{
  "tie_embeddings": false,
  "parallel_block": true,
  "warmup_steps": 200
}
MLP neurons of a small language model. Each row is named by its layer, matrix (up: input weights; down: output weights) and neuron, and shows model dimensions 0-95. Each number is 128 + 32 x the weight over its row's rms, rounded and kept within 0 to 255. Numbers have three digits each.
A block is one neuron, or neurons of one layer that tend to fire together. After each block is what it responds to, as a language model described it from the Wikipedia text at the highest values.

L4.up131:109115038180132102042164065154202153107151101150177143193169121102112128106182085127137144076076111094131087093107122167180100092109122131111129080132101128134154164180113112144124166107118104130166124124072165146131177137177141135113162099099145163170123144121135134092089088116104080143
L4.down131:138108104150110102146137089143138160152107046105128151135184101124127095159130111145068157044133118167132101164167098179138098133117096146201204145086073132104220095135160147097135116205117147145159131141139118100144133118165192086109132141095091131124124143196142132105115121118148072103
L4.up239:160132100123147128144135167092167111145132055168162087144088174119049082108148066164138104092041131118124110096119135161139106118150117125139135116139084077113072122125153111125127122086123144097058190149115110097137108098120170146122146168113104164140157115170120116141128176112102117058
L4.down239:174180095155118162069101118092116131160099104101132147113122088122143084071143116168091128110133110054113115102111124130145122158130093133197157099140133077135131126128138133116083081119178109096157128138178171083158135138095123090092123180156093126160082123167178151118098135156062144111
L4.up281:137113090145116088139166075098141102191144121129161115188127082190116170115140091140119142093175141141177088118062178047109159139102119111148140113126104205075101113173185087125140157122143124070068136131114116105126147024121134119119128122187153195129105096159171153093110170136128132130
L4.down281:175118139118103151160145130125128107119102084178145100060134102188150155166156146118124119097175187134125100194144074140149144149173125039133191079111172064128118132132118133148148158157120057092152147159155119121123133078142138103178168148150152150163045191130140133097087132137101104080
L4.up720:172098114090108099123176132113183064150079111140112161145195145152129112153161106141147148134078148128121173137141117161082128160159098191138078127102080133108144115101094088142170169125113084117104163132123123089168093127087116189127149121166115087184157137147171107101124143105082142080
L4.down720:149114112128169127202170120126188132149192143070140108110112069106153113152116115129122046112152100104139067144129183162136105172159163120121151103125061085150124114101141150108118182162136136168131134137169102103180135123122149155139148157106132113108162141131139172126083117108132114100
Responds to: Clause subject pronouns. Relative pronouns and subject pronouns that open a new clause after a noun phrase, right before its verb, such as which, who, that, he.

L7.up177:119141124190071118132162099119107160126135131083165180211158157081105130109161183049122096175139085175108133151129110115099119134085071127096128101144109153165141142196098175148161085155143145111080141144092109128132159156113120157171153097117118134121134128122165172105158106139121139126
L7.down177:156113122105168085087178126121094168116054141071124137065137096141127113118087180148141130140078094137108124104105119085120088072146152116125140088109162196138110146123093148110099124184131164156129143153131145074101146160053118140135158138186157086094160108134110132127166062130126103150
L7.up278:104099189170153096056098170099063125146186139106144147102134136135066084162097095068175173103121177133104144106141134120080111161159091072129150124112185130137148135136112128090147160122123171119110158156070148144144075161098168103178087146139094144096193106109174138164083081030135107156
L7.down278:096106152169130114151116115123066130116139158130103078200128124161128127114122107149150208144068113164128131174161070106161108109103183120121107096163130173123099156111098173096072116200096127151132108168146196151125108124104131107144152130082109166163182127120151122144127123142121190097
L7.up369:165154106162087113099113176121129195150134070140165189133092131114153109138096108141096159097124099145115165123152155168109141142098138108069159128183134087174121111098066129114179083144140121075116171091124148162181137093143117139057144183112107159085154131123185140137115088120107197151
L7.down369:157087179184131099137133181092183090102129074137147214135157095099115119110094093077133140117119145035136143172149094129156131133158132163132114098091085159206130098109163127102154186155122123133103102141116141098117142105088171123075114098149113144116128109114155093129152167127143153079
L7.up463:140132155106130126088129176138138090139130153071156052205112107158096066075086108133105129093137111176050144096151108107106170125087092125103092151095161120120150068123141084163069151140150127158156167126053171177106181118128169137105149083128110129094114119086143132082144155115161124191
L7.down463:140076221110151121155101145120102092162123190113173165111142141165147076131104154134107109128113092115144087105141099125060152178087099110176199140135121132121160154130064112104139124144107125135121150089103121193102150130159137167149150148114125122106200102133107091099080102140140172130
Responds to: Word-start fragments. Opening piece of a word split into several tokens, mostly st- (st-ream, st-eam, st-ay); also compound hyphens (Middle-earth, non-addict) and abbreviation periods (No., Vol.).

L7.up125:195114154096141142132126128126154113086137141132151145140073081136118096101113131080159131142129103066180099083142198149158182122068055163122131092085091136178205102144155085119116145160128111104117089099138122111121202121198064157085118115068116187132097189159154145069107208112158085118
L7.down125:192097109112138127135111144179126151160116104186161075139090130145164117096121184110134093076078185114093110126079111161158097085120070115135124112094127168125176164145118207178129183139079080098110153108073151056133138142146160120093135134113148115111158166173124152123137141121067068124
L7.up219:149176101127176140126141095154143149104170161118118094132129128099139132214106177136134108081139145116179166224206159139108133108134150168144093199149145123125112071157156133160161101120179136132109150146153137107103149044095121179130127108117129109083130131127174160105067151087087084136
L7.down219:129132141121104106128139106167142117137147157144097154083130114114111104127092139145187162095164114148156099100102171089146136143154095085170101075141137099075126131096064126089118060110119118142148144116097144107206135164126137129181167139134142128156141087129115147129223124143144098128
L7.up229:151137098160145093144137135071210137105189050110146148107090170114167154133105128135159107100138124058130102161153151106110149154103126099165108160108103158120116105111113084154109107135099136129149156089094099113131174142055113158220110154106092096135183111141135132142099176128112100144
L7.down229:156163118115122099116130103094139109144189121197147098108103104171211063113186152115109111145150140107086095127114115111150092143181123135123095100126165138140095108185089184165074136153066182094108099158150196147182107122164153070143205095113181066119127158135094134151131139105066190083
L7.up517:133102171122131112064156087098108126108126100172124143106121108147137081083094119184190093084171124127152150204134136092121154079134089099120161155047126135169177115175203146170107098146073101107068129145096131118140053072164159120164127125130097134156111146125109105114107156139151112136
L7.down517:073182108157144083120165145095117140155097136166160105152182095107097098093099123083163106145179150156153134163143136176077103146109152152139141149140126162138100149099098093093152162119124158090195084094109104125077149190100139102118086070138144126154169115166087104144073140199161163145
Responds to: Perfect auxiliaries and separators. Auxiliary has/had/have after a subject, often before been, not, already or recently, plus pipe separators in numeric Wikipedia tables.

L3.up81:083097150098170176119158144156106095109183110133138173076129122103129115112135082115102062144141103091155114085152176128151133098131149189158121153123133107065081132149147137112133085076138175115118097131103162100149123102097170131241105151181062147106146155096144056190131134149069124148
L3.down81:114194155101125132118124125133141163108133097140096097080124182113163205109160207093110113140177103131107140158149159136165120087108101132137142130200089110108104089136125113110039078136098116119107150135122133159079096064052142119255165178127087132083144127135143111077129138116133149156
Responds to: Postnominal linking prepositions. Prepositions like of, to, in, for right after a noun, starting its complement, as in ambassador to, Archbishop of, writer for, Battle of.

L3.up257:106178100110136110127157167145171119137178146181110150118191114136134124117058181058133118070109077183122108132164084107135192123162123112097093141112105092113139130039122080142175110106094153201109115184145119127121114078102090157125132128154088102122065131117159151145134175157111074122
L3.down257:112149115137165095073104071115176115103103213105082102104120133128112117135092118116139154132134124138133099190149141113116101110088119178139137134150187138070138177124167107091122136151166073088118132157086229072125091092134138133176156092208175105136114122166139136086118093150223109131
Responds to: Predictable word completions. Final pieces of adverbs split mid-word (approx-imately, prob-ably, particular-ly), plus set-phrase words like only in "one of only", "in total", "at the age".

L7.up52:140100087156189107176139136118150108143168067143087167125125070124116094076102076180149110121159163140139128093104112120079126095207125124129156106119105088134140119145143085109074105158151118145169135124142139100184153114177148134188130125081111141119117136167171145124114114117069107107
L7.down52:115075131125133098158091101134211105115144124165133172109126054137137105140136130131060122088124181175119161100160117147136124167116114136079122142123106106103123094162112130106120100084112143097124100147135127118135165109168146172168110126079123178176153147161199147070078075164085109165
L7.up511:140130108109109104131096193059106167114172136147116157133148146152079162090108130119140117133091134142133101113107119163127124117130138131085101110091145166173164158226097085091090069082150140159102162172094178110202137082198144082156054097178189157122061094161123083097128149136162101114
L7.down511:144153129118203118144107053098105122116135144093082183149111103164127141143168152128123129134155138084129121068104096154115068119160092120149127136163100117140155122046148109158087139147152052085100183087143062114088126111141109101182134095058105111144106121126128173126123179122107167154
L7.up576:111100146097119135128129187110119160180138082173063097144096108121078131148107131123156125079154137160172210075120100071086102110162166131109093146152145085151040133159118118141084068082134139096147182098080131116137079068136144154079109081088057119159140127127101135146159164220135110122
L7.down576:077104099143080164133186130096105093122153166152202121166156171140117144109145102161110152182105127130143164105101100145126050186080132103104144110119124110108120120184131132074158099110135111121150128127205191172214173077151110111122133129079175116110115100136121084112150166131122134135
L7.up656:094164122139178092093113156081141149121167113155093106149093137134146136161062146147108145109127062190124105110102085124135197104149140172131132161099109192102167145121156103043088079113143178129124132163113176089134128165111184164139151129140097178089149104092109104077177172145146122082
L7.down656:104148122165077138131114107129097175082169122060074104116092172113162116124202224163119133109144109130119131109153178180113159079103089103141161102154126159113091106157092053124086162142076132116147149131189095144136137104100130122157117134233154113124101132173127114116165127134111110141
Responds to: Slot before main verb. Tokens right before an upcoming bare verb: infinitive to (wanted to, failed to), modals and negators (would, not), subject pronouns (they, he).

L4.up72:185131123128172182164074138147144103135098131156162099127117104081116153138092115129167117141104156146114166164135108148162130102162141145119102173127098080143146122131142169106150140146106111128154052175179119135132101113123065136119128126147093160059124124115164100089120094111113136106
L4.down72:119146074115113166115113113169122110144152081123103147121168180103174134063121110149097170051124073168155118127070063098125125186130127140151149050128109101093158099123111151112039095148122155161102105156165137143149164074177130175073133154126108112097085060119099102191127117150168142163
L4.up162:153088194133139113121141074131083104116100136150131175058161138134109110125136120117136069106098082117082203101120096095153148193147117124113133120089095189179114142179095107145093111125113154121133111193166114113123137089165112176164102091155142155104085053121148063079134077155124124143
L4.down162:137126077063076182146142107112161124148177121179197119161126116112086111145144190166181156157142131101165165148144147134143153121129145075088091064125144132078164096123138108151140176107124157101134131107164135064087161140123145176145094140112074149161140159178090141144115130075081148131
L4.up163:077121128143097184174095104174160144148133062202140156183179137106119137116075091127135097111122138099113113111082152141079114161150109180066126159134138117136168105166116107135158150097150089125153117146107097053134140114166117134138118173117108116141104126069222144135126123114200158121
L4.down163:099142141109091142102118103078156123142173054119066122090120173083146135158132100120132070153085093137147094135170162183157171121135101146105156109136102101139155132162166177137161109200156112165171152141082138156121143118124102111120100178143152086129081120114128053091103112183127105087
L4.up367:161142109128137106146130076127110082090107093151157176186123129120140127131097099078092170107118122087116103175100092086133127146180167143067093145077155137168122120083117197120131187149173145156155091140082128089152123153121183078138095117138117144156098133102114120097110109110117069086
L4.down367:094164163149070136144177149091101133115135133096165130123115118046113129110118156059112101152126155117149135142121083085143103133171136116145200072159145135077148145172084095123189110131118112144050174137135138150089163106127052102074081193127121081089139133108109073114094121110121205162
Responds to: Mid-word fragments after initials. Second word-piece of a word split after its first letter or two, e.g. b-l-ocks, Sp-ir-it, sp-l-it, C-o-hen, V-eg-a.

L7.up92:130079168106097175080097158161079148135154116069183098152083116146106155105121124106107107083127179123175106118149157132161130127133122176131080117126172040166134119122113093166090167102133106146079178144141141171162087156097157111087148069164064125104119114163112114056145121115111112066
L7.down92:138147168150125162121110141138097158140106160163135146116130108160097117149113133141112140135096148131122115092128145136129127200160089178094114126123093089142072157117173159104073141111147108123148092193161124129110131109146097140161115126228167124132096107127095136159166085192184103137
L7.up376:101089138137106132126166138149124138151074144083097111195170150062109081045115126105123080118139108146143037135110135151127097062096114100104128197137108131131148124123180174151125164157106123132116153171130145128191073168051156154129157170108146134118098090152190126144140103150145092123
L7.down376:143150150161040103159108084152149100161157088143097120067129134132062117124183189089092133082174134118116131097087160163200085096081132126160123213123137150113109129175112127117117107193080144101159162133141134100193106130124163161142125159143119163092147237138124108120138142133185142133
L7.up695:109096141135085159106170151143137123157153111087134150126134090197185086048080131151144080124151149128133128225098141124142132131133064180199133118130156110105144058170132127169119100112159087166126147160130125143094087133089156190112105144147162166099121108115166071137103183137142101138
L7.down695:128193074161108148083151089160121166146149139164060158155209173139113069120110174116098136108120103143124098181059138150090121127124140078066143162122124187090104119147147080096149129122084154097115155145124139133084099128086111163152159155149065126088111098098151115123120142178108099143
L7.up757:147155162161092150100150144157151122138107140111101150149159121075081091130128113076103155181141140131099135097144150117070163098137137105149093148179084064170146175128180115124101189167123107145127129153145145126135094087160093147141141099111141145099148099105104131166165080154100111097
L7.down757:122132227086142104085071152095146074070188148118132109132127068085123144167166111147107134125139156132071135166088114118179115145114171179152072119083105134178071124177177164134100146066161132133161129084136181149112203139134093099105163113192168177192067081098082081149119141139143078098
Responds to: Mid-word fragment tokens. Short fragments inside a word split into pieces, often second piece after an opening fragment, e.g. y(outh), st-ro-ke, St-ri-ker, Min-is-ters.

L4.up14:121076124168123110117161112089150152186139130184044152099177119180132154125093122183233132136109131140140125126095201170151139101160117135119135129056134107112113169140109111158142089095117165089128145097105096104135133105125124145176173108137120164138077142125105085123150119126134175145
L4.down14:139125101087076171091142136097122126130119129154135129090075104075152078119162142065053137126156143197046166125119130090092101156076100085150129095247102115126115114139167131125108120150128119104087143116174140126162132127180169111065068151105081132098142107095137190145081091143119149116
L4.up90:078161107096146191073061125167099133149180123104126108124157207102160129093110122152111172167139179100049126103173096169122158165169163121158079119102108159116132186148063117060122067133166148049171124151118127086118104190096126129171061163100119141161113241133161138067135097077119132101
L4.down90:148116143110182129113150136139155186132128166141123087134171108154160125170153149054143078105108128166165178169142175142124080127071121100081084209152143119103093120116137124164129139147168116158085108097149079179140137124090130118133095120158098147142155023102065110125124195160147144127
L4.up115:085135126104097119129125072204099097132124122190098165115108140141134119139101134170138193102126104131118085112196138175162163111169153120149110088121123136137106185139135169121139201148168175148097086064118111108076084078095057143164079152179149109132111202108115132158046086122091104141
L4.down115:118179125164109137097101148130121141120193164116105122071164108125119159134120127188155167149117150149075169226084117143133127120152152128079122093072127147149129098127084106163128076109146111153138148170134177094181144125134133116125112078154140173132150087080150078151173110185091159139
L4.up619:071140104133198153136077103184097098093157169138106167131127165078081160120153124159097141196193149123155173148184065102196138107124150096157127168124147184085134124115175114118132133063156121177114102070096172055103128111168163163173127055122103086134071158119125141119142160146137152152
L4.down619:125189126069063115083132140118082132107111108108137090163136110102124076168074101101138178129135117123107169139132139127120114177158139118122152123122125095115132162117120123230160109134188090039151178115114139141138163098093103083093154163145094129166185042161114084120148141120147126112
Responds to: Prepositions linking to complements. Mostly "of" and "to" after quantity or relation words that need a complement, as in most of, much of, end of, response to, attributed to; sometimes a word-final piece such as born.

L7.up142:088180141025202199162147131114129052147108138155126152079105100131145170145111154127117098150107143120149170121112135099161126168122133117113133145174072211131182124060141113138101115144158112167102086124128134090095093129126104138147072173135120135152150092168151077177147101087133106143
L7.down142:129088168064122130105137141083122156099149164132114156140093168167102140085080188102192207154162123088157089166156157162063086122088077144115126153091128095110137149137119137109127166119116127165153140159126121208114093128114146122129102127181145152106107157158065164191140118059113113124
L7.up210:112127096132182129181144084118147050126107139113150166123096112141097074105150102130112095126156204108152105104079114118164157194196113075082112132191141150083165121194135098092126124077072076119134073139112132139134129121119151168146108093065159150137178131098150141149170123117134141104
L7.down210:097095115073151121139105074130106165123095147141149152170085145146157154158170156124122086085127143128108122158131195100135075134150092104075116069202059138083189152133116104095159135160109102086121158127168118138117165125094078102153156116123117120128111154118113120172128113042086158086
L7.up625:123129102159171136157142055159099131149101131085130171146116123137115201138119138143152118184076127164201082126166122147130140109069102195093133149117152158119149151122118120143157159156145160119107092128098162093104210138172100094148050087130153136136131174121120147154097136138144093131
L7.down625:086172108113143200051117199111147182153103165088151148120153162140193139139125124105093118146182151139099153102135100110072092100158098132156139078160108108140120098152133200110094174145096152143168120186120094134130092124150107099153142130173099155135073139167093113175140129122105125167
L7.up686:128111165138137140146125188119136105143123099148108143136068121125061134125109148144159101195136140083176082080141130138143109148104137075076100122193166120173188097097120150139131133146061124086138136129086124149154099141144184124124080165133138074112159110117150138146102151082119175080
L7.down686:120187066082159122123161054147153061112121147097167115112100102161084104127116187138125130148146158123107146119167187143119164167144140160187180066170095135076084142142125117138085128154160107080177113125145157136153121128168090108118155172154171163140077127132077109067077097094180112107
Responds to: List-item commas. Commas separating items late in long noun lists, e.g. after "football", "molars", "research"; also word-start capital pieces like C, N in names.

L4.up316:172120085158153113124112134158178099123105100182103160121130170138100131079142208126170158073133151058148098121143086066073082120092135090111061155138114181164085122126159083142170143188111089120111122155126141106125109158136169138165157071152075130101117139092101156113089148162105112139
L4.down316:171092104064107180144150106101138114148149159133140103117133109141122182190153162048129159087189090143117132124174135117199026104172118166129148078127117146144123124096144082080169157165131097118148093121140097173117113142163126131142137129170109118116141150083057117126063179215081139083
L4.up436:125108180136115071054112157125124056144156112111114086129102149111147138097124135074137183122162180141155083172147117165160115087165133200155102130151165122153120170129140113099122087166101119158096160117104093141139150097111171134132124128166092147191059063094140025112088156154113085143
L4.down436:175163166069135108116167193118150096129171120114152090146078129200090168153141093107106202098109133122102159127175121112084131123116127085163133100129094101090098134108111130149160097136062102109124142109146168172102128169182150139128133126136138121148106151149163127103127127154131138016
L4.up488:097091144119139119150128103087092141087100141122101100180086139192115151164060120112114152131073128169143120163078151135106142115101146156136149132135122145123105143068227106069105141063099135209166144161116173152181086127060107155106090136182106138145144072133141131119093095136121084137
L4.down488:157126074161155157081120091162147137168179128139132111127119154117153088084158058175110130097091079132142158127199088119130122127098143131116068119095102189106154209174127131097178164133156140134168141104138107118124172176114111093150124084158101171128062089096053132156127106104094163155
L4.up690:168124094084106078115188187105144102105103114145163120163091090150163145095139111144174147167144124060129135134183098148074088104104148095087141135116096102170175151145118092091182125140178095117121120145171140116173060124022101136101105109141116127162207094140166082150106162115099141130
L4.down690:129096149151136109132059176112097208122106101174079149176078112070108091138106097173151168106135176035091108158160099095144055116142125114097153155132124181066135150160146138123150062118148200095097120125158191099080181141119195113124085129101077097142090147171159102137174119079149122134
Responds to: Mid-word fragment tokens. Short letter pieces in the middle of a word split into unusual chunks, such as ri in Strikeouts/Striker, ro in restrooms/backstroke, ou in Vancouver.

L3.up530:043109159188175169091125093152125176134124142142158091145112122128143105126075129139120129107179107115141186174115128171111134132156096108112098138059150078132125149113117056134157095172132128137114112150096181190060194111103086169146093124104097105150103120123140091158154114213189114139
L3.down530:104134188142146142108094086107142090152110151187117116191122106109104101155133063130118142154139113166141151112047084103119142104104102130144052143061129094071080171150096091190166145153146126162166083141102170202126114108086105103146129177139121167061144128145077164137140180152151113091
Responds to: Quantity approximators before numbers. Fires on words that introduce a number, such as over, than, of, and opening parentheses, as in over 180,000, more than a thousand, (35 episodes); weaker on prefixes like over-throw and inter-preters.

L3.up325:156082072160134157120120123106130168107115118089097114105178163192109107138166072135140146103115127119173111113103151131121139082120137154159154109133127146097155144228180108148133152202109148159129159169112128073144156142125168193118110110130111122139163089067139155145133149080098152110
L3.down325:104122086155146144132097189097151141126142115175144088134102136073129117175196099128123136086149100125165134103108079151157102093075088131165160127165097120185124086101074084137121178139086164194118157138147137163174186128132133035109142173135136072141048153096145124093105095143101147072
Responds to: Relative pronouns after nouns. Fires on relative pronouns like which, who and that opening a clause after a noun, often after a comma or preposition ("Los Angeles, which", "after which"); weaker on determiners.

L7.up240:087182116078147178139141146086111084181057143103130138150148100120143140128151109180170135103160150111195109117180152140136142189099098140170070093104093154099147061139104106163124092143114104084115122114118103100094148073145116119092151144120148114188190157130129136189083084123138069130
L7.down240:126160112135142108139118182123157116086197079156123178100161150104180125118134092130094126073153110130154119155080154137183132107149070173136192149117160139128132152078101136066097137139071152120100119111098140153150153076131098057086107162127129129063066132129095142098152105109068144148
L7.up341:106133073189093163155102117117075109143084159133124148133138162095171139119146137111188117092065150137173135185110100158087106112115112161096125155106103147130137112139078049148116183108139163170116156096119154105155124173152113135069103145085133123115170087153137131112100163161128083151
L7.down341:107144083117102183121117135125156135099206122108109124056182101087111095096143097134115152110171130115105123154086147084152212147098137187101131076124155113141127159147089194112153126141121153158081124142126090147082141115144087179121100094090154126070092183075101135092157122169137093103
L7.up457:135119117195112188137131170106124119101179154122120123172178154150127111083123078116162166117138117115156140124110145096162121112087140166119148173082127154144118180089185092081109109102073122146142183185081115113129142062153164133075119174119114104077147092127125119131127179151159159064
L7.down457:138141115130110172147143214153160102179187187095132153136180094117145146122078132115113090152129143155115103087100080145119162105130121142145140139100187084156096091095151107196159141096129083102124133125071027159114140177135108143130110102052140131167202151135119084078122135097115066163
L7.up673:134094089168112116048191106112115076158072140103126161146137102133153123056110209088202107101156134112123134188158167144135104140105073118107119150118069111148158103172159092144134137127132136101157095116097116067186116127158094107143140133129118091108136097157122120161129109106082158074
L7.down673:140159114159090140107133194138135137166093129137109131091153151087172116172120197111137161089127132116110092119143065171170140129175159131122144092098128108090127073082133114113125111215117155142089149118120141151130119099143122188112097170105186166131063113120031068143107113146165096107
Responds to: Predicate start after subject. The first token of the predicate right after a subject or copula, such as is, was, most, or a verb's first piece (ass-, un-, w-).

L4.up4:193058164193132107114140096117125092133114132122080162133166086130164146137121168126159069116094137125187086081051102123105126086148123104126150106113124196125126148194097139121156158175096152114162094145115170133074117121117084164156151162110191114141091080116098146200077109103186102087
L4.down4:105133136135079126117164163063157092121136133097079106119209155094113122138162098164142128116135099132095144122109182086115098159115124075108130175108130130128081122142123109134106088140156152117143157104118122137170127080111127135159112083155117138078144130134165117107165098143117101025
L4.up7:150172118189145123048087136126160125119133090127101132164150152167094114102100124105115092102135113176165087145118131135167176125109114144112111143141117159089185110137124057145131153154182181120137111167116127102115127116107128100152107138161126078176186139180153080079125183146147179144
L4.down7:113113103104082149102163136162108103139124098141148075158115080110115135103141175125116149088134145135061132164159184142093155165143111129179132108119147106168112145182107176105154162138115098115118152112083197136193137124143148105137108105157170157086077109104102117126099073140114112101
L4.up38:156098157117139159132176047164167118163070098164112094176146158165131134145108122086137116101157122105101148137079163152117114092174108140120144128089133162122163216187105134137150102150075099133123095147095163094061109091114147090156077116088059145095117140113077051158131154180127096177
L4.down38:123187075115163115106118156152173096110096113165137177189096161141142116187108121147140157121052114167103143113127131155107124104093107072126108116123118117136098175138122137128152125167083089164120139100115175183130090140104145092080171104113057140064072140141081166113161117132157096130
L4.up431:101079119134128117131136114101128095125148145143085166136146161164146148122137164111168162108118155146115134113125159100136116128147104126113102171169130088088145125077114134057136126113161138127162089173110145153074097127140174161134169131058140162120127091148191155163103151186121102121
L4.down431:121065135170113114024082072089105132113155118142120149118072185113204092096179098175073127151140165193145069133137133127118135144153204143175129150120158127163115132141146138094088118138129121126067138136090203150128111115150156064148123132072162109149169118105107131105198114067194114127
Responds to: Approximate-quantity modifiers. Words before a figure that mark it as approximate or a minimum, like "over 180,000", "about 600", "approximately 300,000"; more weakly, word-initial fragments such as ex-, or-, off-, and table pipes.

L3.up471:127131155117162162160096099148139081119179153191120106157120040155151124092125166120144208133122122126120108180129141171175126097149127138135158126118133147103167127116152137111137069140111104152135146166134107119161141122121208182083102103107132111143090112103088168135123080108121166096
L3.down471:142095075135098161116134174152084107118105154148156109186184128087131183138141103153078095140144142131182122134188073124152141106121133129109173150097102099148155111140140120099197175195130071115108137099210131132084120132110141115116126126120083150196074084051122092086098197067087113127
Responds to: Mid-word fragments after prefixes. Short letter fragments inside words split into pieces, especially right after a prefix or compound start: for-b-idden, under-p-in, back-p-ack, at-ri-um.

L7.up65:116118097131147107104203163139115145126098108123163162148188126079121145115140132138117105134195064144161085118101139130125089059176155142133170135165072084056151130196124107119088101099082089088119115108103158172131152124082102161215096169121093145098209143133162084126151124123147130116
L7.down65:106101149187168125102101085117083154093088120144169136094120158081133158128111124038151081177094192101154130156127174086114092090077126122135129140223143141154128103168145088126109138110131132100172108114146120155155141177113169114157142128100109118108138132179146128119110094169134095131
L7.up263:154067139090137161116124129131093100103161090129139095098156165080094155111113173161130065146112101144247138112079152185134127103102103102144161174110074179140135096166199079149132079151122104093145107131143094170198163064129066142118086115132128140113125113129118167142148105049199172120
L7.down263:126146122137148124145109126137180108084141129162160134157152106100136135142162140077148089103085150108117169112175150069123106131188120128144077126156188103095119250113095152112127184143184135133196077032178126099077140152115120111115117105145107089157084069117149134131087154134132142096
L7.up267:116087175099131169117128159145089127141125143184122170084128134109141120075159138179139044116100111112129082166131134087120111082140106149107149152135129162101168164143125147117107155122114148072166126107122222155141109099016109106179162150109122150103158105115089129130123147097130080128
L7.down267:097202107106124106081108120103180109112137159132124181200086089130136142153094157137097130161177119112098081139117255159130132153090105128103142120195091136133091115126119137109170163148124096118195085170147158129121096123073069110171125124148147116093173178133162071072148125104107133178
L7.up351:092100140098114144150110113123128168109103137163133141141092106126161115110181151130182091134129119133126103128130189104174169160125056120093078145164169129139072109174141088092066114099127063110102177118097162114128107107081178166157066109162128148113161118140120093096176118140132102144
L7.down351:145087108192143086114076123135153191071162156083124105116126142105185119136117160047101142077128077140056147106106125118113160162141150099128139155192109092110098114105140178062157152107132170091190188111152141091106118198086173129158106143142158115117129082125166081118148131167133110128
Responds to: Clause-opening prepositions. Prepositions like in, on, at, to opening a new sentence or phrase, often after a period or comma (In 2011, In addition, in conjunction).

L3.up181:091116146118062128182093056200115084124105058093151144138134178129071130144070086165104135141172126127114148204128152168125154137135130146124119121128074166186068143084130110096132147126144105150117175121193172156180114082172074150130114098141134160154120115149122115122060132101101101102
L3.down181:119140146127141141139088198138091061090115141155136135112069147196152134119153140136123144185107099084094147139109115150137128184098099168103156140179163140139179097067101130078033121109116153137116119098173162152115071130140115147126101110120079145057142140149161135108131129073092112183
Responds to: List separator tokens. Commas, "and", and table pipes between items in a list or table row, e.g. football, golf; research, producer notes; Artist | Result.

L4.up173:173166197189152116127131126050074143095170108176119137178073072165130089092129170141176124146152123110096187143155154162072139092121088125102136124076159103148097110108140127141124154104106179165080131149101144127132218124090160115109139142111044170107138061135161087085168175097112094119
L4.down173:114090102136138100114125150121063169176108192141095067111050096136084111108167130088184164176122155125121079132137120101125167155066176093086131127137180144134127131146127125172107104182135097129118121176109158150103113114152121120122072154127126112117155096085109070168138143088116150156
L4.up329:140105103121133131216072177139126091067120083125144082080155129105128092117110114088146120136095083109140150110162100186123067125150115157053157089109106133164152145099143127127075225059092114157148159081186133147111154105081081142144091097132143118098133110153142080141128108144089101141
L4.down329:112086144072141127144097128094131119101161210152092118140134154099160117112139150168092166160157103163148111114126068110130102100048092143134105140126104138133146164133115105087159093111103112098158137125180097166115098110095155194139180079082094095139080151135166140177113102097187154150
L4.up521:148054149116116126149103118150139083098042133157130182114123135144150145115082131174158163146106106152129078106101081172083097157153141153083113158076151111132111147145154147137132105172141071156139121086117111129111179100127084114074063161188131114116169143127112054073165106091145129201
L4.down521:126131131164129118118156078126177137165158118125069089082157167111127081110112136136003112153087157151123130180133161141165089116112167150151085113109122146158136125127139126119089159105123063077173172132119174140157107144136099162177140123068104092127135124132124150123083137168104115156
L4.up627:144134118166121135133118142131103118122054074139125119163093141146112163125115156152169148153076080091075112152172070188107148125112151154082169165113131076130165136143085182081129136116110153125150103103123158122098114100086128145113107138114138128132143110144106032017191081129146169110
L4.down627:146121161139108131136114145120158114091173124167117102103082123070081123169085111112095096186144160148080163181165111106139151131098105097141141124137149130167117151113134154107186078172163194118086133148130124119117144140161123078089066119165102150096120119105160135089109083181155122101
Responds to: List commas, mid-word pieces. Commas between items in lists of activities or things (research, trading, marketing), and middle pieces of split words like comp·re·hensive, app·re·ciated, imp·ul·se.

L3.up168:163091140112129164162159145156106098099081121124152086123098145119167109136067119089158137139128177135123119175128143184166137130126111170071166129094110122140155130086103109099070120165132103153106133118125131165149126127078110154112105103157116124245103255095139099125114135150101079131
L3.down168:143135057062142080138118085103145116141144106055121124078168184180135192107151104080210128118116067131183183153184146165084164100120130126153158112099105134139123178114145033114087118141109107150108028139121113158198116130094084148120128112118104170117126159136155089136063118132111155153
Responds to: Mid-word fragment after onset. Short word-piece fragments (often l, o, an) right after a word's first letter or consonant cluster, as in b|l|ocks, P|o|e, p|an|els.

L4.up21:107166148147106056117127172084095161131109141160154092149177130092093132082132135117100114114111154116120096100115136117125132165109123153095077138097148162138077102137118120192132069129140146064141106179107128164168151140163119103128123112127105117178140105150126130157178114082183141128
L4.down21:125136134166112215184151160143146181166098109137121103130117154059118181189158165135124139131083138180134160092143090131154111178105089116127131103064164140153187168096095152135153090118103111108159173148052117124151117143211123084102137060103145121139150096124140098167103130159133102103
L4.up83:145129103132130080139108130124132103159127092157179134152149093128120129096110117092097070075166137079166083112114153168100070171088167150108102149146093168151119146032124111179132214146199165116130172058142135096106123118161097160129146098174104121141148072141116136186079164138151110135
L4.down83:130156094130116156124105139104129136171100154155132111073126099120101113109132181085144183126107134147172167208179099146156144187143119119128143152109141121161190148119114170115205122093149136133140133121139120092155067107100143082118096139101126104152141095148160113114178087114114099132
L4.up176:153085088156101127159147150168146136149152184184189091213148057130172116151117137106103109122142078117132121128123178120154149105101151147130106130156133095211158155135050137148145104067096136123135136147107162087169124146100117138121091094095098116139155140136139093143094194165090103124
L4.down176:092180094134125136074152078106145127146128099116142137146094134179097096118091202161190156246102171093103138154110186141145088132115116095131121110128162053079159101184160140152154130132082151076128166162125186157173129090127144086132141135047110110145121120180102061147170095095113159136
L4.up605:150148133113162100123159154151095180146111098054118098149154098142134125056136114083090072138055163149166166154181108144183120096070175158129152134204154122122089148094141088175128131121132134109154163147154139115115105173090174193086133099114106168114156094104130094117135114131084096059
L4.down605:170166132096082132113105104039140147178179115138165053139148097078146146151137136199144123176163110130119155105063120083125138169160060142133093143129093111164161153157137178141143130112121152125115117095115081159110111124111121125099168105124176075151078130152128117085138103116111148182
Responds to: Predicate after copular verb. Words opening the complement of a subject's copula in biographies, mostly "the" after was/is/became ("was the son"), also "not", "being", adverbs like "allegedly".